From a checkpoint of a small transformer trained on Wikipedia: normalized queries and keys.
MLP neurons of a small language model. Each row is named by its layer, matrix (gate and up: input weights) and neuron, and shows model dimensions 0-159. Each number is 500 + 40 x the weight over its row's rms, rounded and kept within 0 to 999. Numbers have three digits each. A neuron's up and down rows have the sign that makes its largest values positive.
After each neuron's rows, "fires after" lists the tokens most often just before its 100 highest values on Wikipedia text that the model never trained on; "fires in" lists the words (lower case) most often at its 100 highest values on Wikipedia text that the model never trained on.

L17.gate194:425529505495533470542546489478468499563434508469474540532599497512476538479473505462517490525434548490497458521541467511472481548525469565471552448504525402439548517473474477528563397533459488511499470507398500548430535521508463449557428507473485532474488532486591504550510549480501528441469564518513502503506484507456541460526488536447521561528452495570403438490525571496520465487475502487480500478550540524506476411462454514457466505482472468479546529515531419525471530445432475
L17.up194:456486490491452530523430529478481470544474510473514564559559554429486439424479523464523520497439467527498475506506438625550496526490552476521581472546475464473514500488533472457475444452444499483504453412524459437457481556501546457542504480528480597502476453477548565495471474506475486494462496534435434496515507518483431480534495552488467503437501507552517471561501554544567479520559503514554511528533524534523536498435560470434498568503454441505455571534495471536502471473454561
fires after: ",", " was", " is", "s", " as", "ame"
fires in: "a"

L7.gate65:507537512530498452486524530446457487459437490536498440394444499523516537543573525490452470469464511501526581471501601481437485533495475524494460461521528466511459470558524497400530537518438384536492488528530512509534498496439533510562530486482495481553567520455538501469482484441532518570485518457548427553498456497483509547465445501572527569492554521446525412533492486516590516494529453480469450492533502469450511549482463490539542509501477574457597486487497521489468469498449497
L7.up65:558492514485591483496500515561471474463485482462527490451426482479535548451586511497516440452463453541531608437491542457433523546450442410496445476549461524460511472516507460538504527450441442472452488485494494484484494540514551538546521504470434454480504555530556492466514520431474518463455526542594459490447492430511525425516549498571517504432547524437520468494498527479582549533463469521484460490492504494470483538464524451462491483472469541439565503565513514521489552507458457
fires after: " bu", " ch", "nd", " V", " c", "c"
fires in: "building", "children", "child", "buildings", "anderson", "vietnam"

L6.gate282:464434459465495570500547557503536501420437559537504540530523553543566489543519475461466539454414420555451546453504502530486537552478490555516492509467528464467516464503560555496529495520489468537488478545532524522504433443493460528461494495470539454533468534578492440469445462551438476560522518462518558506460498502505431515466530458483488499495529502503563478532435439503445454448556523489511486543491504516491430503541452502569513475465440512532499406580452449507479430475433558
L6.up282:507435481514541530440539477455506403497408569522552516447517474499439506532469516508414534408477458564550496444505493516452464552494482468418461557512544430530523516525538483530550499497494512483441475562533449497519523451466497479517545511484539531514519559492507469498510506480460523515526542467469434458467452498511391550509475490513481473549475440491538527418486475501469459520523551493557497503519524565409457504568454477491461506491451536594418440478510533528457482538467515
fires after: " be", " Feb", " s", "v", " S", " on"
fires in: "before", "february", "since", "june", "province", "prince"

L14.gate21:490534477450472583399526481503415460488461565506559507493542496451538500437530473509526479532461470417448469552495518511510527468546482563517550419465488499528506456397512463532468517483476479556478499480526573452481548564492477533522483447493512448537502508509586554512535494513552480472447477506397482467468442534617456518421494484521521439547578517559469531483424500508526472555448472492561518516529515486480513475523481452514549484531504499509466503550529486510482492544574495
L14.up21:502522451441466544449449474469407519522519504496508470461428486475514466512497481534555462529483539419501451570444495470457498506582488549522485412492517552454485508393523480504457469505490471485467522512535513462474540489450471522468455458465510532517542482498503529497569570526479513470514540470404447508476514580648475496486493438524588442560555549533480523484457501521554544521407466447481515561481469482504512487486538499510508528565531491546454461529522486543504552497494529
fires after: " c", "op", " was", " Re", " form"
fires in: "released", "release", "population", "created", "create"

L6.gate185:540475557417565493492516617562531524565511509466447567518492560557531522499510517461437563480473420515474540446549485541463540473502444416499415478524499434508495524480482493562499486594499480452435543515511441485478478561532455497514526527471498483541530436525493444514471526438495545483547407445573437517450558487449460497466496481506533480504532461533407466507529510491481502494547462501509489503540461523504519479568482456464565516523476554477476547533445540481512468463505480
L6.up185:459456497508497530515494450591475488500454485514502474438557479465550552464505516493437538540523522465572417473487480480460452520501573528508528469534510512453495441396538515508511503433479484429488501484437504555501590550447530456452477511466492546495572525491502563484461529504464409513524491519467450542520592439509480456492484491503454463523511530521527540580486414393431524460568494460482507443552462485542501426504518567554484513499487458505463516489460488545556518503482502
fires after: " v", " s", "h", " V", " w", " L"
fires in: "video", "votes", "white", "site", "wide"

L6.gate300:520555462498518508437463373472568523582504535464505549516532498527465517482511492519485493518568490507482459430542527505504564478528496563493424496544499438509458534473492555510454500487511490507492439415433541517508513519471453465543465428469500499534440424561500433512448558523466447474561497456439509547482546442489501500451501450548487490554440543508495626528477543533523523496535538551526485449492496512531508488465484491472425511454487501609523485566505461457478543548493501
L6.up300:497543504508523468438449429536565530554465581504473512545518427559447558523490486480521506438553495525464458442584528553556523506524509570471445491560488443474495513480497538530405455503495550448466459454446584492551510474505488495589444452474503438521519495504523506488427563496450470515546513513468490534467532394451444459431488533528489459469504516516520540484514518514524519482492526550514443469493462503569510491463505448421467454457510494589501505565522474511494529522430503
fires after: ".", "-"
fires in: "a", "after", "as", "according"

L4.gate260:497436480535476450586504517518495528527480493465481461433425486506502568451532494460499584491495462454508556505417507451480509499522462499427490466450479482544513535543549508490505520460473493558447480543463454523537470492501454461513589499455457390524451525540458538500442512412538545441428484503555462501497479493491529600498588512577552458506447556487536442504529569500507549467507489518495438592511471510516560527478464501462436506531435498495527570504494513513460486494508517
L4.up260:517450508546473455524486513508488469588526471501468467487425467483467517397508476554486504505517534389526546485456398501536548501447456490463541504487561525552467505458549510485454505540518484498452444445484456481547560449544424529422465469422527427474477488536467439510421481422485545433535502513442524512507552517517515533448527586505538499486498520455577504491546540503500539496544533557561502497489487508503552471498556520449521476484501535537552539427527545511551492560507494
fires after: ".", " w", " M", "om", " t", " W"
fires in: "he", "men", "women", "winner", "winners", "ten"

L7.gate82:515408467526489525474406540510460497523453446556419550549518472447508465479513544469472517558499472433473529512503522496518442501506418548579449511458466580496513516483524481460491571435448506450477421455510510547472509522520546526484535468558536519420469493444496475518572495593512529519520442514524538490497473567555539461555536509528477492474435520455450479483456481571555585468522546475552420596507479523490502560471506444500522531445516517513495505482488530524497492550498492
L7.up82:522437455553520450457439537490460537464408466543507535503556419522447516473501550506421534480517462514471510491493534505485554459557382500498445515526481540521484526552535481438481527438498468505464432483518479428482564495514541531465525482445549537457448514487505538498569599524468585507501488563530548515498543512487468460526505538502450489435461514440486464500416499507516595469512534465508412543534517534520526585507473490487584508477475490521463476507487508562490510499467436
fires after: ",", "er", " in"
fires in: "which", "where", "who"

L8.gate130:506556522483467458482483502501475471484474460512534513509559454561477494498506518475509473499556494455438553508587520594441473471530519479571470505498562468417515482489473545493482560524474444582523462500505511417609489523499381467533501501506504469421477511498500462508483509472508511474542459477446444504504557498499476475525481499523418508499477497508542494501482509571464589478523547461532516475477598549476524470473519433498576445495556495516457454451525443545392541574491519
L8.up130:445478473478506521503501498504454421446420546508524508425560541501518495548511515504501481496540466484477530538561448609493539533463535467462519497601513486447488503501450512500498535556482467531493523461493496461553412502583444508546536419483493467506460544540475452448477509458488463452493474522495474492486518494445504513491457496493422439415427518463471526461564519500511521449484524473547552444464597535503520538505522448488553398483563460547470499451511472489467597543484486
fires after: " A", " al", " p", "A", "|", " b"
fires in: "after", "album", "party", "under", "post", "when"

L3.gate217:543467489452514510454576479513448408492515493500534509453488526491484463511486444380509513441434488408478449425505490498504522477470485445456503550499468507478451525468483461495429501500438493462447479528461461602450511509494529534484553541418516525474481405500499528499481478497547509496456559497518578457502517468435472458504509568545466515495509491383486527484524527515512541516486514546541532498455493545551458423545521505517482492402482560528564455496501495531431574468473483
L3.up217:562536547484540519543440540534500608468464502481489433489527426558473519522489522526459470533499557534511535504431484553551517517484499510542484482508484486415566500529501505512482525468518478542530443531462516509436517497544428537581481479534476483589496541521486529563512399523492503467529514543525468500513548408473449544456521565527571535555531515459481448447509473498484534494429478491508431563546520587556453536487552516445446488511538465530512488499466451418544434486498484
fires after: " ", " (", "–"
fires in: "2017", "2018", "2019", "2012", "2014", "2010"

L5.gate139:488486463442487522503501536488474463518470564530444476439553496444540560493546516492483496497471474504588516498434541537483503511490505479548498516494505436491506492455487532527508415486461384500418523436563464467474599481505447545450482515486495424419539487530518479442421443499525496541446521562541486525516432557512516471527436498536447458468576540418495507488498529470559522504542571509507505459508558555511469476487427415526522486472432499496492531542458492535443470549493533
L5.up139:460514518487504523476579514441474489551520505503503502493601525441540531525469513441459428550451519487503568517452526526521501503492542466506558526520509461471532499533531569489511488465495395506404485473601458487494614538528515518510489528471505469461540550477523487455461470482499506521513493552531411505551435502436554506512413541546483469423583583432523472521468506456548475531520521488511489465555518582487457437541502432490527572485474524488476491526464478523488493553491534
fires after: " t", " T", " |", " ch", " World", " the"
fires in: "tour", "war", "warped", "tournament", "children", "child"

L3.gate177:494472511412506485454456527545473443444416518514500564567553562474545448483473502527457565420438517518528515433511507481510469535475496469481501479483537420628496481532540495512513510476511447529482529473467525517434505497457490570537514460505535477471515529557544516487544487540437518526532475497502532495411475513495432513500466523394423501532479474480525512526473507382446505516485554525573488575470472541465479470601496484529504518471486522535460440472465437494468477508484543
L3.up177:552438451482523525437596520494498440468443557515523595501558520469519461546470528489405526483454493475527540451505541457495448538493496484492508516521545414565505521523505501511536516422534450504497454488508537486486517537484491555530476493528548518474531577543532515527522534494447530519538447440517509493457498517537406478487454510394445498524483435534523510425506496421514526524509461546566463525504474519465505422587477469501469545461501553576510438470508485545455474557484570
fires after: " be", " s", " A", "v", "A"
fires in: "before", "after", "since", "year", "province", "prince"

L8.gate256:525492478527561556528502529518496539521516508508446544541525529549505525450556502521463513480529546493447523372444452493514489503453512524471486554487448454466527528471489527504523515549495468447474548549443442454494512522531479472455501566471459536567517547498487443462474546498467452454499406455480449579470516459445462473501531501603504479479459503529480436532437518513465432536629484513512482583536557516462513505525547519512492526544481576524459544403487544483496462459506456
L8.up256:496426532494490530519513505486505482541514526560496558499519527509529582433490456449461495458510534510506478470509492513518526511446553489472534540542507458440539478428457538552475505454475391462507531529482449518497569516474502452387493582456465560561535494471450557505503501501508443485483449520478447506491519522445459499505542462553505480486462502513423502571525458479449435534595488445508507466606515465495481464474443582468504598493525547533493487452530566472558460479534469
fires after: " v", " K", " V", " b", " H"
fires in: "votes", "video", "kendall", "bond", "vote", "honduras"

L2.gate232:541484499503460578589490508490487508473490468438501418497453515481535495470497435488519530411520445433475515487446468484513591565520536501454553507446496499459472519535480515521451671477508463504499510496512530512536543491528501422528499456453525471451521528501529461592496525469500510434441501494504509451563567522516487476494577483484517564617517512549479397493499524519526542493470433545539520493561514518501463565482455487547468510511474492482540483525471507491420498499479514
L2.up232:396494520487510502500504517447481529462490506521459448556487484504517514528517509497419485482561517562512517553480528508508505513566480514477566447575488535507529564538488490465461487525516518434471586490497503495458465559499502535526547536468467537546471462491520508468558503499515569508493547581550485466545544439524516424445496519517515602454447543545552554460498455479536569507503537482482448589602538489503431423540565537467448449526564542510485536541493471437487550541460513
fires after: " ", " (", "–"
fires in: "2017", "2019", "2018", "2012", "2014", "2016"

L4.gate127:519529431474510461491512520461531496516536522608459461488512536457538497418516474465459493537504495491528539555430502542551527505406456492477422520438525528541414475582500472500481454536477504458472488462546571562475523526450489521541537439479423520545471499523538487439493520494548526547478475546527447464462470416484555525504478486598564538440488572547572476562571556475507479478503486511446513537487499517467495452470501459524495568475438481481500442530460504448444488497486542
L4.up127:499470460427547526421527487422527506537534523565496508445537505473562510426488515452449487540526500548534526571467522528473427459441436447453486501494536546509478497579546416531480476526503506452438458543526563553528465542490499480525560459453446504510484474566523459513532512468518517576512488566509543487489485407519551509517486501636571548450490611524522504536528513482541469471524467517467508465468498568501465469469445477502462483477461518468448474540506525521515469535461498
fires after: " bu", " J", " g", " ch", "ec", " |"
fires in: "building", "james", "games", "children", "species", "child"

L21.gate252:527543543439541550476547519483534521480541545463554563480493515545434587450494490513536525557438478518500536494507485524515583488502558488452477519524420396503557478470498491474499423442499519521473402468536490503472481579510541522521476427516519554606482476470538495463548517550401473535498532493471557527485490481516501561526424512500503547486495462474559515540526530489449458455543530517531496508554525472458586453513543518472512479535426552562473502489513537567435474506515468
L21.up252:500568488489515459550472493517535525552491571528442491416471495587465538502511469547512434485530461512490447428526520477468525569488520505455501449482463544569476515508528453464515480524511550530514469512425544494451496539509530450451490554541503439523500480394591475495488591560489495439539454510460570496589494446452459502450519516494506509469539407511579474490497491516493491526454534486512541535521425531473550448445479522513449502479509402532415555484506457525494520498516511
fires after: ".", ",", " and"
fires in: "a", "among", "after", "as"

L14.gate94:522519522509498527437474483438487502452576482427550461500559448514528523470549419475496450535463499534517461530489489520475517533533493464471502489505494463475538559392535568499537502457447507588539412515550489572507567499515506486541465473508493566501492474427519530435492436426528511489432510500460514445485556463438571499536519501554564553523538503509510488488549444416515534469464524509530464513518510529456466435453504506521525439456561530534486505476573577586552500513473510
L14.up94:545501494464463558507397551488476469469474507465529504472493471577459493436486446554523469480456535545474505531504535552519494534463527433461509536505488518528487504493545514495522463499531440591529477527539529527600585425440493473522513428511491501493497518447491572509491432499528436547483503482421493531463472502410442505431442481495554509508492480450451526429549467515501550442429464559517509455465463498493504505514489509509489504412538468505475479425456571441523483416560526
fires after: " C", " m", "th", " |", " the", "17"
fires in: "february", "central", "center", "century", "members", "centre"

L8.gate135:494568512479533488473474492557513522515491467518531495508467531529580476506514427503556513450400520584481578472461476511505530466537497493498514546486493527548489489453514507555522530453554470543500500498588443486524510548551528581534506515499469538479496476452427511423513515439458519522447561518460429486511546506502564481458539501445497563465485481474431536476523518458421490571593491511490523527504490500486589435485470469528481462488506478514584619489469488520456558441431529
L8.up135:478526500529529507520501479586566522528506522542497550504494502572570481468466447507553520470436462496512578447430527496554538481540487487479459527516544568507518530429452551528509531493599490545495510478548480430534522547517513545420533486505465529487515496466432480413472543454503510508481477517426386477496529504475567476522508499455474561473546512509493490523484499470464476543549530486442533538499464504528633477495490492502499528504473498523575603451464424509500520438456442
fires after: " th", " W", " H", " B", " b", " F"
fires in: "through", "hall", "throughout", "ball", "fall"

L8.gate242:524547535561591535475513467520475461522534472547480466463495447498442495477496498526556582517510572413422494509503499532463402504537533508522520549465478514475493539468519580483464455496488527517485412560539542513517491543501459514565508416510518535598494551492561518614460464456473547498503494536505545489521415550519512535484454464520454507501490498532464494480519517565570540517399537475567420488472521503482523522549532501494517461519543507458529525462480537504466474582460524
L8.up242:446511514467539521519468521484508518499486562459439496510503498525563495446521495462398463487436518521468538501528470511473564528413478487441485537475562481538519455530436488527489527461506547508495409508526478507492443478568521487439443513477470573449501493529493422515528453539452540565510507575509443572493502542466488525488507523392432475456444454441574563471482468486545587487509588473502515483498466509490516544513569469481487495535483529501562474468496531464489599517542570
fires after: "."
fires in: "he", "she"

L2.gate17:496471511420498494430534478522473444566488481522479424421528560449461477502479467558462484494498517579532494518546470501536521532505496469518568509460560477594430507522492487554488507492509474471474441460526451547505464463522485560542488492444478417434518408508588445480502522480500543479532467515516515505503444523468550460433479414548464456482512449540571536520466532517566523507465432562509540538480486519541494487457522480560520534467521493530517460520468440420411502571496490
L2.up17:478538547432570522443517529528544438599490526534503465399521476457462528489497509558450555524490475555520499560532526518462558486485475501472511552443596520535488527437524440559465534502538496440515519477534436538524456502586502538547473527472451464462530471484591468454484503459535543508563513482480509504560449472542498415473487470539476455436537424585552460500445550483553497479536466515430528497474506523462487426520470453544532545488525505501502509517533460475508555523503503
fires after: " n", " g", " J", " s", " N", " c"
fires in: "name", "james", "games", "same", "game", "came"

L8.gate214:528522506543504533432464487422494466421491458548483501480450515541459569503541500462474492481529449509430481509515464490562514488538529446522510501457565495523478455488566476546515533544551610556448501588508534466500476490527488467511454473450470546580519533503545452425485454480470544471483471527482455444530482511540452496433525451497484538441461542524475466455421505536457464478560527485553429549512454499516523517503524468388541433504467548498509499491493470590557474446495436
L8.up214:565525408586491488458486465484579524529465520456472523452469511531545525505547532488509501547534468475486498476395504446448481516555576530468482515445521402510499481540534494534529536498582521521470449581426514506550514505514495451534460521509515501573519542574511429473541485509469496499470524465503468461511538530522459480493531529531505551434572462502509494515421537528502464526571460525555499566510488493565499516474561533464591502552490477504524527510447467462507519608473420
fires after: " w", " s", " W", " F"
fires in: "such", "well", "fellow"

L4.gate68:490510511458503444516485476576489515496531438513518520577553438525493561467511538506549553574420465473502546489493490545511526537522450510532519539479576493463489528463481513410441508502488592476462541535593494544453481487470515519499463519459421464462512436509485512476542510518459535435481519511534473534505541513480551495472511500409484468503517516514544472604401539386463517529526492525409497496437489509455521520553479474478497531503532536513553493492439590505540441504436487
L4.up68:511561526518509505513511513485489578507551580499510484516530418516531476509453522465485479505486453466566441509618460524582503466563424459476529476467474510471495467482472519476510506564539524520453502564455513560472557495486532492466470514486415511563491455467463495463503512476469427592449568518544470545529488490542587506447449505522466552438496534524482467459543502470547508562598487556425491458513501571510525457535551511515480472506546541543531538471456531558513558504481439
fires after: " th", " un", " W", " n", " t", " w"
fires in: "through", "until", "with", "throughout", "when", "near"

L8.gate55:481509443455493437452499535488501524505492428525545457463508494452523501491538545554516535499453554469525511516463488453488512490423447496440514493451479480515528534552460502517461550453535466500562466563419380512463542455550426481562496541493496506479504484442478416490494598530481525488424573495606545511472495541515500518540530503552537450487521514478525451482493550560503511539519514462475444585574543458503466463495506497462421487431412480470507499511494539521518478476522427
L8.up55:467442460469424452533512525513460455512491485522545519576608482475525505473537485493455575540468511523477448528411483508479534471461586501477590442449488485537538520458504522479479531498491529425526465570461465523476496445516505523521491512496501534503556529524418439533457506483539504490399535498578573507469458461558518523483561553556486427505467509499506579513506586512447467519528502482498498540506545515542528449461487532420528484501562504480453501450554545499519463541465425
fires after: "oot", "om", " M", "et", " c", " Ch"
fires in: "football", "women", "footballer", "men", "basketball", "career"

L4.gate237:549498496467512481571474442468562471498480530372504499450484480581474480510485424562496457502506492485470420451476509542535479496494522429556478501567497438504484509503435556527549488556489537532491522557584528465501449485489544440520470458427458559543444484468481537444475472509541501487516521494502541501491475511506511485534544458437530494569450563399507540502506560467480511523392508438481456573492440545473501549451524496523457472547477465480471444538471485458531477502465444
L4.up237:416512486444502510481459474481518518533509542439503489514494551627459495458559483468471482478488550454470420510509554497592482492490501460533451548557530497524519467567489531498503518467444586551519547521504567504505455494513505465467490532461554563415476508523475486518457543475520553555480523520466476484476477455476492538483476418458409458452453507495488504441543479564480494501409531439488433474511443490546527573488549512515501527539586482507490459507491549459488598551476461
fires after: ".", "-", "===\n", "==\n", ":"
fires in: "in"

L11.gate239:518451572592556494452485482544521490458438441554494483515501510451556476488545493498449506433498442523467508482455576522444511516515492559598436468455499500504480494532485392508498521462526505505521543495555448514528479482544457529485601540522501453504430491490464474547522528509540511435522493578430505470511450475512477491551499528562541392465527450499491433469423580543492575462565530499557485548495529545468465526507519535488554472475509493483516514546459508513490543559464520
L11.up239:509516526626557527497481580487489552461461470547567492490534479459498511458471486508460528505455530489505485507463539508435476472467489540511491493463536548527531485525432512499509507490499465427490490494533514491473540488507560514448558527532497516488466460514552500481547473492543524509543518549435533508542536496502515482543434506495451506456475516447429396544475538551584620464540526538515507556435594582462474525469473535452505524506505612426566501515511498546480521573435507
fires after: ",", " b", " Bl", " O", " B"
fires in: "who", "where", "back", "black", "which"

L6.gate20:516540481486555515494534496521517502529482450548435514588442471516468522506478532545467528486466508570459571422554485532507455561444458484528496610511509568527478496516528461473482490627536466530457470479559524488553501506515416558543486415502510458498465464518499498440495517530446525506541461519574496511515550512502484446481482521507422554501468552518459473472420517457529482536519543502566435482503506558496527557476502480516513463445485532554560572489437521491457427506422484
L6.up20:540477427566595524458487504560509514472464436517475572577500435508454488452542542503468502458514485483481529472513463506598497520447470466499548582475542584494506527475504490535483491524461483553468530505572484449539484518540457450519465400549579515497477492441472448461542521525471486508502463510513514480528591490486497449468508481536485538441450502475416473499486543475536554543533557524548483509522513544479585520478531512559523466445518545605524478434449500524487505549444504
fires after: ",", " A", " W", "A", "ly", "s"
fires in: "after", "when", "with"

L10.gate127:604478443448545476440500486541535552550473436414463528475497451558464482492524507421475559541484469548455510483512433493460516483450471446516511491525496459479486450512528436534540505515486529576483497545507503495560519498528416458546474517456508515448580529454472513436449466450510547478418483545467482496494533545544451525537514466490451559503510467527474532484403496594494479503488556529525505509499475425533580462569506466507605542491481536494491445539538523502551515519516539
L10.up127:504513481476447482442535508568570541497473480408473516493519477571514534507510501442424464433511511468417497447521426519588486532501478447521492483477482515502529556490502482528479485537497554511424542494490537486554560606549481493601467490490521479554480516542466530485423507464462495449429506446443505466503532575559531468440494566477532490484432494550451517449541506593500489501501529533490527502465501474462507531628542485539491479489452516484495453519495547488541474551506455
fires after: " s", " col", " c", " W", " j"
fires in: "such", "with", "collected", "cell", "collection", "just"

L8.gate161:508583512504444503519530507403500494520507518577525527507546539481477534459480418491477490486478471487464489419528494476456515569551545557449465502496509417499467475517451539445521521491500519474498493512474537472496547451499426434517476498505438496461487455525594485511497431492435497490529555485493529544503493473510542491480472521499420558439481503615487428586436527545529447532556418472485445503497480478555478537445474463494453507555546506513472456555551488526488456432526586
L8.up161:489545477521435477494540480456483479526501505545497540518548516454500544465444444474490503524470471439489502439528482501438528539535549533458438489481503431506495428515446489444503456498501523460472485551461538492524534440464455478519469494456405490488478474460556499482459460531470535458505575488525502530420465494520539479496468525481435574401505452582507436541440516475534421522560469463544439508488457506569525577477471482480428503534554493525479464575551505561482452418487581
fires after: " t", ",", " T", " is"
fires in: "a", "training", "train", "trail"

L4.gate13:563443468465440417480537549467447484501449468550430509469539456488469545464517496461494527561492477518447575433463506444493519470472496544578417496443467508602453471518560529542541499454501523520482453494502478549539461429528507535501499468438437501530529539486542468504532495480516554481538519521548433489539493537546464505543527451485442589433482481560535402537509505420538555522540536545511427540496502506483512533523554534477492513515509478471479497490473554497448467433441512
L4.up13:483524447487481508485463583498525582450525523537539487501557541497513459440457515412460521508472496534487546458463509505458444438428534454484472473490483399575477467556573528566466520456543537472532431511528513497522546449491460523489530456467499505456425513530489511478488534462443559525527484572527484510500510457540411530500512505441449505563509435539481455511554498491496466474519545462625458506477492515459491466542516496503534559512442520473450465514519572507487552522473606
fires after: ".", " s", ",", " that", "v", " S"
fires in: "they", "since", "he", "she", "which", "province"

L9.gate229:529514485513530472453512512534502466465530521449539497470469536484500543503534437552482470485394539504503489482507460502466582552503502430475555425483500500519518553539531556442515453531472576539471447551506423587493484477515543489464569485485514512438496453515479519486400484505558494509403553517519500479500482396442531487532574496475493493524455532465487562455588452499447450470478465567549460513496470467560462511457514548484532493457477542560473502439515513524563518458431544
L9.up229:545510486460469527468464457459560473510509453442543512533491486545493577508495491503480557449481489519495473475503532484481527531459560469486512530463513552519548592473558493481481445520506574501452432430531531543542498422496437442504604547488519524451556468474470481524461511445503529487444539535486543484443435440473467474514550504524525489518509549555499549517526446523484462527494425492521505466584471452569431477467513534451503491426522531406511545494528526464561456488552610
fires after: " C", " the", "th", " E", " to"
fires in: "support", "central", "center", "century", "centre"

L5.gate51:516519453509549508420425435572489485529452364500539488493515443466452540532507518491525489479507428475456450448527528419455545529537478501605516494415499539476516461475518476487539447542499555585462460554473505513516462543535506514495510495504535540480546476480525466459543430463508507535447499614504568441539481554438424466472503506514502497477556548465511488489453417450540555535549512494528530517514576488491516534507516508484549473450538494500483479539460522552485533480522488
L5.up51:501485487538539513463502468550465492489443509435484465464481495558499506538494521517501511450524470508496512486502586453494464588546477495534574520466569505472539445436469522500469464588532496517462428507573529559553510579503527463448527530585518548561525473517439480374517468501547535468439562485610468526555566517554480421470482497471526503473476490498503501506455521487497488539532475488452493548448454473530524536467526508475491510526508523455493535533482396536502515597558513
fires after: " w", " s", " al", " W", "el", "m"
fires in: "song", "won", "album", "songs", "win"

L4.gate66:527583499491484497559456470530467419585499512467439463514420507582457588512495551484558515452511498512455498451502417451519477464544470451526536487513503518502447462509488551522477572520557503590505518448491513500492502443524543521469501555478496509528515447451581458473490488507470527471502489519505438531526585512532483546564446546443462497555512496483480457488517481469501510567441478573442512507505512512522523512510495490475557438495380503475538596568489537468483491525436438
L4.up66:534532467485548500480526510486474462536418431485457491475484549520473482488481505507505488545526422493491522454565481530444400493428480474518460490456533459513526471537531449528516478514522535570494417478561515494543546458465466529515431514479488492498469586500537474487482421451531490420451521523509465434521468533536462474513452487538450598496507511499515429496400523499535494574536478621568424481475515478499471481512463449520571463466485495457549508567573536510506467457499485
fires after: " s", " W", ",", " w", " which"
fires in: "such", "including", "included", "washington", "include", "includes"

L14.gate203:501378475507475455446477477494424527515549511477540446516531487425473521542511500557505492487430535357438530532469513490476506505601496480466498516480489521505465530409542535470487474472461519524518449509522542489463505532475464504541465484448540506509508495536510530406493472434568499510533505514453471465551502501500477470462483486514517509498556495517526435491496453575494498472555539405526501569405490426540469486490463523515514472492446520469429533506483551526634507497473520
L14.up203:457471462511499556443518500517474573473415478527497495471535518378491492471484544544566557445525523500471528547461510547447534547547519538528507460509482483492495514533449525483403508513521572447504476515503493502457501514428495474516490516465450489492563508511606526501591487499567471461501469506489512477516507465527525477472531355539544517497520478523412460538558525487558446497464454460502521493542522495438528503575472543511552585474531500452412499554471470466530540477530493
fires after: "A", " R", " was", " Part", "c", " Re"
fires in: "released", "release", "party", "american", "rio"

L8.gate54:488494413581475468491508507454408479516476466482560401513492452498454542494586526482424464527475482475524393482496518483494479410480471496510513400510553439463474521467496484574555562483531525592545455515559477509483463524586503521485447549498517495495607555528460475471521547502490542479501481546506468465441502481527427510555523487505494534546569477476515469456406490453465497504514521497464455541477511453509548504556465518503522523451499529496455539546482517558530530511469495
L8.up54:498570472531523513447497527622458532533497409473569575494495540498559524573500499492450536456494522476469435529505532516538466466553507561491475532480539502519450436517570509537514512550509442522464508568544486445545530559529452502456423563525483515481539506527582539463477561504532569531463485490498501479499461586497483446468503528492478467526486546470530434499402551499459491529523550492478488527577527491571544508487564537481570493505547509522416512440530457495523526524475490
fires after: " w", " s", " j", " was"
fires in: "such", "well", "not", "just"